config.toml
n_layer = 19
d_model = 512
n_head = 4
n_kv_head = 4
head_dim = 128
d_mlp = 2048
vocab_size = 32768
activation = "gelu"
norm = "layernorm"
norm_place = "pre"
norm_eps = 1e-06
positions = "learned"
qk_norm = true
attn_scale = 0.13
bias = "none"
tie_embeddings = true
parallel_block = false
init = "normal"
init_std_qkv = 0.0156
init_std_o = 0.00253
init_std_up = 0.0156
init_std_down = 0.00253
optimizer = "muon_variant"
lr = 0.019
lr_mult_o = 2.0
beta1 = 0.93
lr_head = 0.00719
grad_clip = 1.0
warmup_steps = 66
schedule = "wsd"
decay_fraction = 0.856
decay_shape = "linear"
final_lr_fraction = 0.0
batch_tokens = 131072
seq_len = 512
doc_mask = true
z_loss = 0.0001
train_tokens = 612400000
steps = 4673
dataset = "wikipedia_en"
MLP neurons of a small language model. Each row is named by its layer, matrix (down: output weights) and neuron, and shows model dimensions 112-175. Each number is 128 + 24 x the weight over its row's rms, rounded and kept within 0 to 255.
After each neuron's rows, "fires before" lists the tokens most often just after its 100 highest values on Wikipedia text that the model never trained on. A number after a token or word is its count.

L3.down2007 [156 128 126  86 119 114 108 122  75  98 155 128 157 124 136  62 141 101 131 106 134 124 104 159 103 127 128 144 162 139  73 129 131 156 160 111 189 125 133 152 143 128 143 139 115 114 144 100 139 132 129 115 165  90 154 135 112 148 141 116 175 115 124  85]
fires before: "2" 24, "1" 18, " " 5, " Roch" 5

L2.down387 [157 126 121 118 125 164 108 118 134 100  99 119 155 133 141 125  83  73 107 109 105 132 160 156 132 150 132 120 147  97  76 120 123 145 126 142 167 137 110 112 103 181 139 135 127 124 149 122  86 148 144 118 131 118 143 166 157 132 135 134 117 121 118 124]
fires before: "1" 27, "2" 19, "23" 4

L3.down468 [135 160 139 109 122 160 132 145 109 128 119 121 127 132 166 127 177 128 107 105 133 143 158 103 145  97 101 116 124 162  36 149 125 152 156 140 175 141 144 161 116 165 136 169 194 123 106 115 108 120 144 162 111 103 110 140 143 153 145 124 123 103 126 129]
fires before: "9" 12, "1" 11, "2" 8, "6" 8, "0" 7, "5" 7

L2.down1941 [118 141 123 118 118 155 112 128 132 117 159 194 155 120 154 142 119 108 150 159 122 133 118 165 115 103 120 145 111 101 150 146 144  86 128 135 165 128 140 135 138 142 122 118 106 125 108 149  75 118  71 132 110 165 156 127 162 106 129 136 142 131 177 115]
fires before: "| " 30, "|" 11, "| Mar" 6, "|---|---|---|---|---|---|" 4

L2.down823 [109 114 129 156 143 146 155 139 142 132 116 121 142 161 142 135 150 122 159 123 107  91  80 131 112 128 136 108 152 117  86 130 166 108 155 110 115 104  99 124 114 143 117 120 115 166 139  75 114 112 101 120  98 178  87  91 107 148 116 104 105 107 125 129]
fires before: "1" 20, "0" 15, "3" 8, "4" 7, "2" 5, "6" 5

L2.down1374 [128 110 159 151 134 132  92 122 123 124 129 139 173 151 115 142 122 135 173 148 123 127 103 177 123 121 127 109 148 149 100  81 151  81 120 136 130 136 123 113 128 137 104 168 124 140 129 147 111  86 126 135 140 130 146 134 101 100 126 105 111 137 129 123]
fires before: "| " 25, "|" 14, "| Win | " 4, "| Loss | " 4, "- " 4

L3.down1021 [133 143 129 148 169 127 127  96 147 100 134 149 118 146 149 174 105 144 117 133 122 170 123 149 140 123 105 117 127  96 255 144 139  94  94 126 111 149 127 130 127 136 150  83 106 102 135 112 131 144 102 106 146 159 135 152 154  80  86 129 127 111 123 151]
fires before: "| " 31, "|" 13, "| Win | " 9, "| Loss | " 6

L2.down618 [141 114 140 131 133 135 111 137 150 135 119 110 136 152 101 127 139 108 126 146 163 125 150 137 120 135 127 144 115 132 255 130 124  99 150 125 112 110 135 133 106 128 147 114 122 141 151 133 117 124 101 135 134 118 107 141 124  92 105 119 128 147 118 125]
fires before: "\n" 78, "\n\n" 4

L2.down624 [ 88 123 163 157 182 172 140 111  82 101  92 139 176 159 131 137  84 127 119  99 107  96 119 143 138 140 124  92 148 122 185 113 127  96 147 152 130 130  87 172 115 116 130  85 118 123 117 134 138 164 106 163  99 168 102  75 149 124 131 153 139 147 117 139]
fires before: "2" 42, "\n" 14, "10" 4, "1" 4, "9" 4

L3.down1069 [131 124 138 164 169 125 119 131 121  99  99 177 140 132 114 124 109 113 133 113 145 147 127 129 127 129  95  85 142 104 255 127 139  81 121 150 105 102 122 161 140 146 150  83 101 107 129 124 107 145 111 113 147 160 127 149 151  69 115 153 129 163 102 130]
fires before: "\n" 15, "| " 13, "2" 11, "\n\n" 9, "|" 7

L2.down1248 [130 160  93 124 139 102 101 129 132  99 125 121 180 130 145  96 145 106 126 134  88  86 127 176 105  94 150  89 189 134 133 100 139 127 110 136 109 121 116 122 144 111  51 149 142 127 137 105 152 182 150 124 146 100 111 103 138 136 140 146 114 116 111 140]
fires before: "2" 26, "\n\n" 19, "1" 7, " The" 5

L3.down1365 [ 92 108  99 102 112 178 167 142 133 126 101 104 125 119 128  92 124 134 164 156 146 108 101 177 141  98  75 146 137 127 112 161 135 105 125 143 103 142 159 143 126 124 129 149 146  66  77 141 124 157 139 122 120 109 110 165  72 170 142 116  97 115  99 144]
fires before: " | " 42, "; " 8, " |  | −" 7, "." 7, "–" 7, " |  | " 6

L2.down850 [149 146 114 178 128 151 107 201 100 106 103 119 118 152 132 142 131 131 113 169 117 155 147 162  90  79 122 116 148 106 114 131  95 131 116 134 132 138 172 139 114 140  71 136 104  79 125 121 122 108  87  97 139 158 158 122 108 108 128 126  99 107 123 123]
fires before: " | " 24, "." 14, "–" 8, " |  | " 6, " |  | −" 6

L3.down769 [125 123 145 134 124 163 128 160 140 109 126 108 112 128 144 110  98 165 125  84  94 121 121 131 136 160 143 118 147 111 255 149 131 124 136 177 144 144  88 126 130 124 127 118 120  65 148 146 133 125 122 158 105 126 117 137 154  97 113 144  98 112 114 124]
fires before: "\n\n" 48, "| " 13, "\n" 4

L3.down1849 [128 141 110 165 147 146 110 118 141 151  71 144 126 171 180 138 129 105 118 111 107 120 132 181 118 133 133 112 170  90 155 115 189 130 142 137 121 152 127 117 118 113 129 128 120 147 125 143 155 114  61 111 115 121 132 133 108 149 128 122 123 116 148 111]
fires before: "2" 43, "1" 11, "-" 5

L3.down535 [127 142 113 130 127 163 133 147 160 134 136 123 101 125 129 120  98  71 127 137 109  66 145 180 122 129 118  90 149 115  67 110 136 150 136 137 153 116 116 147 125 119  99 102 108 156 139 148 144 129 141 170  83 170 116 121 118 144 118 129 117 103 137 106]
fires before: "2" 48, "1" 20, "\n" 9, " |  | C" 6

L3.down912 [140 122 158 147 116 107 139  81 130 124 127 133  85 160 122 110 123 138 163 126  96 124 147 149 132 133 169 106 133 128 255 169 138  81 101 149 111 122 140 135 140 115 152 130 104 114 157 108 126 100 121 125 162 142 127 145 124 106  99  92 112  95 128 114]
fires before: "\n\n" 52, "\n" 24